From a checkpoint of a small transformer trained on Wikipedia.
Architecture: rotary positions, no biases in attention or MLP, untied embeddings, normalized queries and keys.
Training: a variant of Adam for these matrices, 7786 steps.
MLP neurons of a small language model. Each row is named by its layer, matrix (gate and up: input weights; down: output weights) and neuron, and shows model dimensions 0-95. Each number is 128 + 24 x the weight over its row's rms, rounded and kept within 0 to 255. Numbers have three digits each. A neuron's up and down rows have the sign that makes its largest values positive.
After each neuron's rows, "fires before" lists the tokens most often just after its 100 highest values on Wikipedia text that the model never trained on.

L7.gate301:112162118124125098122160128118117108112091123156169138103138107131122125119138122136168147099117162137113138122140147127164162117181131136145105087140109091152109086168122112145130126147129136110101117144124161122116062119133128130096082155132132141105134084102178124110159094140172097157
L7.up301:181133082131146135146162141123123146150075096150112154110110166152123103158167148097109164115146115117171164127136154145143147130123083158158141158148124166163117108129131164161108155100100078148141121135114116140111132158159083140106136114080147158140125092160130151108152130101117096143
L7.down301:162133137135144157127099175111149160134067152116158129111155167111103112122107110130190126168118129134151148106122100171164129156162118106187122133116191106115135116130150124122102133118152117098120112125137140127142117110099141121146114086177117121138126109112139121137119070113164135139
fires before: "ased", "ase", "t", "ot", "as"

L7.gate291:113122111161100080138105108144101141159163101136132150138145156186127142137171103098173118133146128123109122096099124097156156168167136158121116107083161116151137146104118171136106119183143144101099112135112190104101087117095115100132109145161119138155139157121091136109129116099111153147
L7.up291:118149139117146161136094081137121112116110110110122125090088162135146123138150168151109157121159164106145167113130092138128140146138174149138098136135133102176155140077144110118186124111052140106105116130139107119072089151111114135158102166118136122155152151138101157131187110137141103121
L7.down291:171094137100116139155080142112163108100156110086143169127103116144113092174117113108173130151105124210100104142118111107157144126120118125109124116124150126087118073160132128150102143156163108115139157132154165092102107174160060134154118089118105154157125123114157131163129132111141163137
fires before: "ch", "t", "i", "ly", "m", "g"

L7.gate239:098130108122156141160118154167116131176171190127143132128119134131183123108123142140144162127153111141135120108107123135143099141108102135175051160131069117158163120095098188082131171138089145170099133109136143131104110104117152109118154155144169122115162131138117156113127127133115147103
L7.up239:115095088116138110106170118146111142154086155187106162130131134128115143090131108130105152125167126157140102133098172132165147098133104140169133155104159136140119156133137133067105128137092099103168178144159126141096157105120126118102102139134081117123153116106130155094149146166131160113
L7.down239:127121129095095136139119147134119106137140125156118152129115151139130126139143126097142176110182144130101066102150137132100099167134095146164088133155166169175151113139111082132099145131149183144133139109122150106123118172094140117137086127101091132095089117124105109141169181128172113150
fires before: "or", "c", "s", "us", "le", "in"

L5.gate96:153113127137148112141140115100123114105127153166143117127160130102119095144103112096139131112126131185141126109134159067140145129132110133128144143128098135138131147093093178141148123150157149113171110164091139103165085143136136138157082165143126137131119107161128149159121108133106152109
L5.up96:112114095120085125129123092163116100143158122169154101132103169101168143136088106137084099113146134112135154136175141146120155107158183106138145169152146105107158142160106135116091142149129125147106136173143070086130163145123130118138115126127159107133104155183086096141129118126124163107
L5.down96:129150129153115156097136128093116103114168107116131117142167150143163117110112131173138088160161117142135121148134156123124125111129090169151146129094129115121086115102095147137117159138125165120147120117098079111129107119142094164078152160136135125158133105117113122108095150101135093094
fires before: "0", "3", "6", "4", "2", "5"

L7.gate194:179096116165113111148153158108133131077132110147108133125121085111128121114119119125123134111138121088109133156095144150112141107139147165131158113100181117116134130131071163075107151199118107152121146107149128128135144126145168149099122132141145087133113153148152126131119168111124146148
L7.up194:114133134140132125145135116133124138105118106117148141122080182137135151116170126124114129182140117115126178170119129139178117128091108127111114134185115153118138180143100128117130122121155122171133141130100112118144111148178202143137138143153093133103142136130079113113151133140163116110
L7.down194:102178160095128163145130129156135110123117129169114150130108122168122078143107101143130132131142146085100135151096174124113114176085133124113119106126091128116150136114102105145138137147130103088141136131129121172117132093123095102133131119108137123158138116101104144109150155110103099103
fires before: ",", " the", " he", " D", " it", " Ch"

L7.gate290:142141134185100129108155112105091154134115126128100098120157143157157094131098090145137110079152156109115106133119146116135127094128136155133112123100151151119151093178108094115110105191125097135112128171115153107154114140158162135079083149108131090121148138131137144127115122130082133148
L7.up290:155150094148129131090149132125121112113111145164097128114119130127103112143141096149130069114133134125136121091105133121123123179097133123132106103136114161122151120142129119116107113074094185107140107135143105102162158160110121160124113134159120179144096166124131105114128102165135162148
L7.down290:143150116108137148144098170143160133089143161135130147093126148098103114083148121106081118114129101159109134120136140134137164163126148124154116122177150115140085134143075129147145157125142190097180139146084095102140117130108110140098152118110133175117171125148157082136123115086134097168
fires before: "6", "5", "il", "4", "i", "ir"

L7.gate76:155143091154127123137130076143133119128114111135120129110104098113113182147151121129091128095131132144090082088177136115122141166084144135118102106125152115129077107147138097134120154129114096105090109143143135148124150177131089169117065136111098124156095095177161148102106133127162124137
L7.up76:131128124130145164145139157114128150086108162139128119077176132139114117143111153110158119098084101146144151096146096096153170149144153089139191131125107097101134118101112101143161158142147127154143060143073148164149139119170150133128133117142151148140104099130109096123137134125155096149
L7.down76:131165124111109130174113165099115105135126164111140149110143099150104158110089101116106132127117157117129112143118134151132116137106164225113142176143139100132080150121104124144117114135130129126121159098082113105150110134148113167150159123112117131168124170101109134121120135108108101132
fires before: "6", "3", "2", "5", "7"

L7.gate135:102128071143080101146136137095120139126132125136134170178121152119109134122111132140172127092159127147162140146094142120112144120157122125155147141132072115198099135145159148106138163105110152072096114113100148131139088137161102061154138124164104089104104134123145106086121112120093140136
L7.up135:128130082140104136135174101082153155128132179157141174136122141098132119155141158118118138109141128126128152098096151088130110108108137105144125149096129168127099109137118147129161129172094116138089135097141117130124160125112113108098121172121140136161103106178120103116105130151135140131
L7.down135:178124137096128146134119098137143104155114124133176151135102168119145134152085082152139126115128118153136155103116102163146130123142104132129147176139129115149140132145110068126100141106109113117111105141117149136078143098148133139141097118093137096140145149120151109142159157152114121098
fires before: "t", "ce", "c"

L7.gate183:116139129105150109104096063119115140127141168146105169119096171081120156161113093103120148088090170119148146096155138161149160119118128145133164130118097110129157112169114132118109166140144122107121136130121155154121138101158152114124155087140161106100113106116155154140149112126095120132
L7.up183:167115115131161155108146103121134126105085120137144149096135167155131143123161119135084122075216168105122141138143167100090117109126131104098111141154132127136136133165118167123139130084144163124142151107137128150128109151106141117145131149111124152139117142104125129145141126131141129117
L7.down183:094151143138138091129097157126081136137135168143105146099118110159128137130117160149129169165076086160118130188150096134139116108147087153170143146151156088108148137132168138085095104111164134136132131118134139143121138115149078114093080112150103119145119125115104139117147100153130107126
fires before: "inal", "in", "er", "t", "ral", "C"

L7.gate237:137151100145188146148132123166112114121098150122127125115160119064133126141162120174123124148113140100067164092143138145098133148164121127146118136177089148129117092164129152077146078124125142114112162086168111123130097152174139111107075095112111133125088119112165126129124122162093087142
L7.up237:186131102082128149127149137147143115138117108141153076158132133145104156136120178137077149137143151078153123117095156107162129121116141063085144137095105105118152137096110163153139152142139173106079113108078104152080192123134146149116115145137103122101150125127134128127165077102128139136
L7.down237:170137154178106123162119175125091105125156169161161129166154133127107096115133127118186133137129148146166127121196132108091131094167113080125111121115119149128162088140125166109140102103116150124094131109136109110119165122153123149105162127117124118147122095128142116126119128130158139095
fires before: "ign", "c", "up", "p", "ur"

L5.gate183:115145119156089097145131137130141138114133164132115163137087116109077113101149162102128162112151144137136124121110161094164090114091111127132049119114129132142151121149105138144120161146138165098120126144139135120129116129170147093111099111137144156151107119187159138140130157110168111119
L5.up183:078137116113157115087102128200158124089112119130105075139121099117078063150087152134157136113143087073141101141153138107138115147142126130127141124119155195140155123108134155096105147159125119129113136118139116114109125127156143127122083194113131135162152186134138130135113117127166169117
L5.down183:098088136112147136137144126137091129101110083097106155155142142109106095138113165122123151147127112165114120126117113147137174089109155092148120121126097114139163139126131171148158128138116135153126109131177121125126154153119120121135110162119142119137118117087123153097159114133093151170
fires before: "ent", "ur", "ure", "ence", "enc", "ia"

L3.gate3:084126154142048125133131201130138148116171184124133119062131126178106133117157110146131127097127144093179141127112108112141116131120101114150131149131110131144109127133132151134127181117122119142152149078130124120122100113115134130138098089128128104119122124156104134177167145097122103100
L3.up3:146130156119130152129137164119087145083113157144127125118089096107113133104097113138142125125121125140149122144081093123141115151126137098112112109100133097131123095106137148159147148088137144163170095072158111186116111129157152143101120116171134124086150137152096173128155147119118108071
L3.down3:135154136214184107129164163147154187138134101108107108119124072123120124143091088138114118096127104106118128154139115136109102131118113086116131150131079149135110131132108122101163140111103110148140130141123104145105111123142125138108088093135134146115147161167122146104107119128124119155
fires before: "{", "8", "9"

L3.gate166:165126154110122157074127066133104130127127106105095141165103167145156132125124150080123175108172107156140125097106124116133068109096114147131110114146118067128139126137094157160142139146145160163117113119155127140094145088137122172105125129077113124146129111106140156146149168077148126109
L3.up166:102103119101146145138143154131115107156103098132142116122144148161115142135111129079125159141083122140124139096154170137162118120153131176135109144125174078142120157112170113123139098125137140121120148125144150119112093127107136116160098127104141044154167111145136150106104132154113127114
L3.down166:157130167109151141181153167124077105128098134131173141128141172201141119144126120119133126159126146143111133126106102127129148133176134136144097115107127130127126154106148101125136134116112098150119151130077154144120119096116119169143066111126109130095122117102152176110173110151145150152
fires before: "te", "le", "ra", "ine", "in", "n"

L7.gate107:139180147115107152150188161123113138107092133158129142137110067114151149113116145072122157163120143126166112118101129165151131132086124153098073148154166130172148095139114123123145135096145108151138103153133146152165135108117156124131092139141147132139146124154115133129117170124106115141
L7.up107:088118179151115109141142109128105128136098136179130144136119114079159116115129179093099194146102127126118118133117135157104127174122114132128121089118151149092150099191116181105155136139121119102104101125098157108121183162128107123100136139129124122146144143129135150167114074130132156150
L7.down107:122165132142115151126136083120087155100116171131142116130103136166082118166100118103145138133118130160122109135123119115133152120108144171146094176140086163162125131107177146152110121118135163090125139086110136129114113111131093121095102173096131132100110171093076151121153139102139125155
fires before: "ed", "ent", "s", "is", "ction"

L5.gate11:111146134113105090110116109114105112098114133175150143147139104071148106107161108099107123117118130140131105172106122181132133152125148133130114125123119097124124118131122141104169147128120123154109147114097142194162137156156121152126103154099163126105122159129105141169142122123091156094
L5.up11:132140102112124131099165143129114101129094113105127145134128115137138157092137114113158131094113159104108104114157121131088122090137135113157155113118125136140126095172157148154131142114125149168124115130144118135137120148134106106119115149126171140121166093149139118150122090117115124098
L5.down11:112136142111142095179144113146101130123133116116137101075151103120113120137066178082144105118156138165125108096108106120156143129139126083115143116079173122144137142119113148140102131116140157124154147112088142109108114125161123109121110143108138127078151128124127139109140109135113121132
fires before: "ition", "ent", "ed", "e", "ion", "s"

L3.gate344:113113124132123146094120158134139136077119150129112126134112177147155145136150117094117124114147128108121120102137141110095120084125110117116119141100106094088148119106148077100151147117154138086151136128124116164138117172139146156127104153162162118122118130127114135114134103128085107131
L3.up344:113151152143138128117123138171137128091146114123108090129143103114120123152128154135122127157158140098167134120132102112131121155154126101144141099107078092121114135166168120136113150102123096124114121113132118130161157160166165143147127115182178117109128151113133147187143125131100149106
L3.down344:122095103166145113118138151146106184105159093139146130104125142150131087147130104102134089128104084143120140139131122125079132117105122112095126128122132106106131134092159142130122189165126091170133139156091083140125127157125155105144141148130132165139121119124119133117119091139139179174
fires before: "9", "6", "8", "4", "5"

L7.gate45:135105150108115143205121099124138139102130148093063151117091099142146138140129146136101116169129095125145098095140123110099121116114094171119112137120149111120126091128114132139135146163193142101138125108123167153140154140163132157121106115123115136152176146136154090103128119142147128105
L7.up45:123166118116089152150127103113127089099120137118118168136117161153148097156136124158095151161110147150139134110144076096101110120099140111137126167111143115140160078114080099136151154145139090111141110180087153059141141127176105105126111126145126122151150159128090142080152137158160110138
L7.down45:106120091145161146152148116117085144101113158093101150103161135128124118116106094162118101100103121142130124175137092103120185083132102130114132140096152097119132106131140142153138152140119092133122097109089173125122146126163135137112169115163114124128134116104127149113135135168181124091
fires before: "e", "k", "3", "4", "es", "re"

L7.gate353:119150156151148121139128142139132110138131133124177151153096150109134089119163123121107062098101113067162167137103126107145118114134098095127129113134134111114160139143167142109090131139164137132136107092125141147088120120134137142125142138140146096140148124122114139136069099156116122104
L7.up353:113147103096118101097134155135136138121116151075134153140137111152129150123119136148114152147113151155117146157145117092123137109160134144154105101099137126169101096108117127176147137103107136152146129137140097138108154168195154124127121161101136078129126136121173159155115080143120121126
L7.down353:146152121134123090172114109115135131108129132123126128110094106110115113111137142122137088181100102108165119140137120175142105103155157124125132133135118116129153109141101102162139150123103077095159116159150116141146106118107113127064158131125125132167136122084143155158131117167103090114
fires before: "4", "1", "9", "3", "6", "7"

L7.gate203:157137129115135144167112103131148112117111179141143149092131107092117120104131087124114105115111117103161127081121127139112157167058105133131114135117076113124139159150092137124157128106130141110118139117134104117140071125121130156180127131175140127086103105136158098087124133133086122108
L7.up203:165155123119105139180126132141131146128088106081111128128114126131122130125133089156145123110095184158092100110105133154151077177145099087105105118119117112128120122144165129165087130134174166115120116129116129113147161120123138120119091124126120096102101127120128150124136096172112154144
L7.down203:137124112102156103169141172108101077146102120131152129091175146082150084172115117143090141159158124122186151125101118161128124131130122139117149147129134111141160101156089092138108139106167133106114117114163148157109114091162085125143115120085123149128103133138117119096124153153089133144
fires before: "ad", "ar", "t", "g", "ft"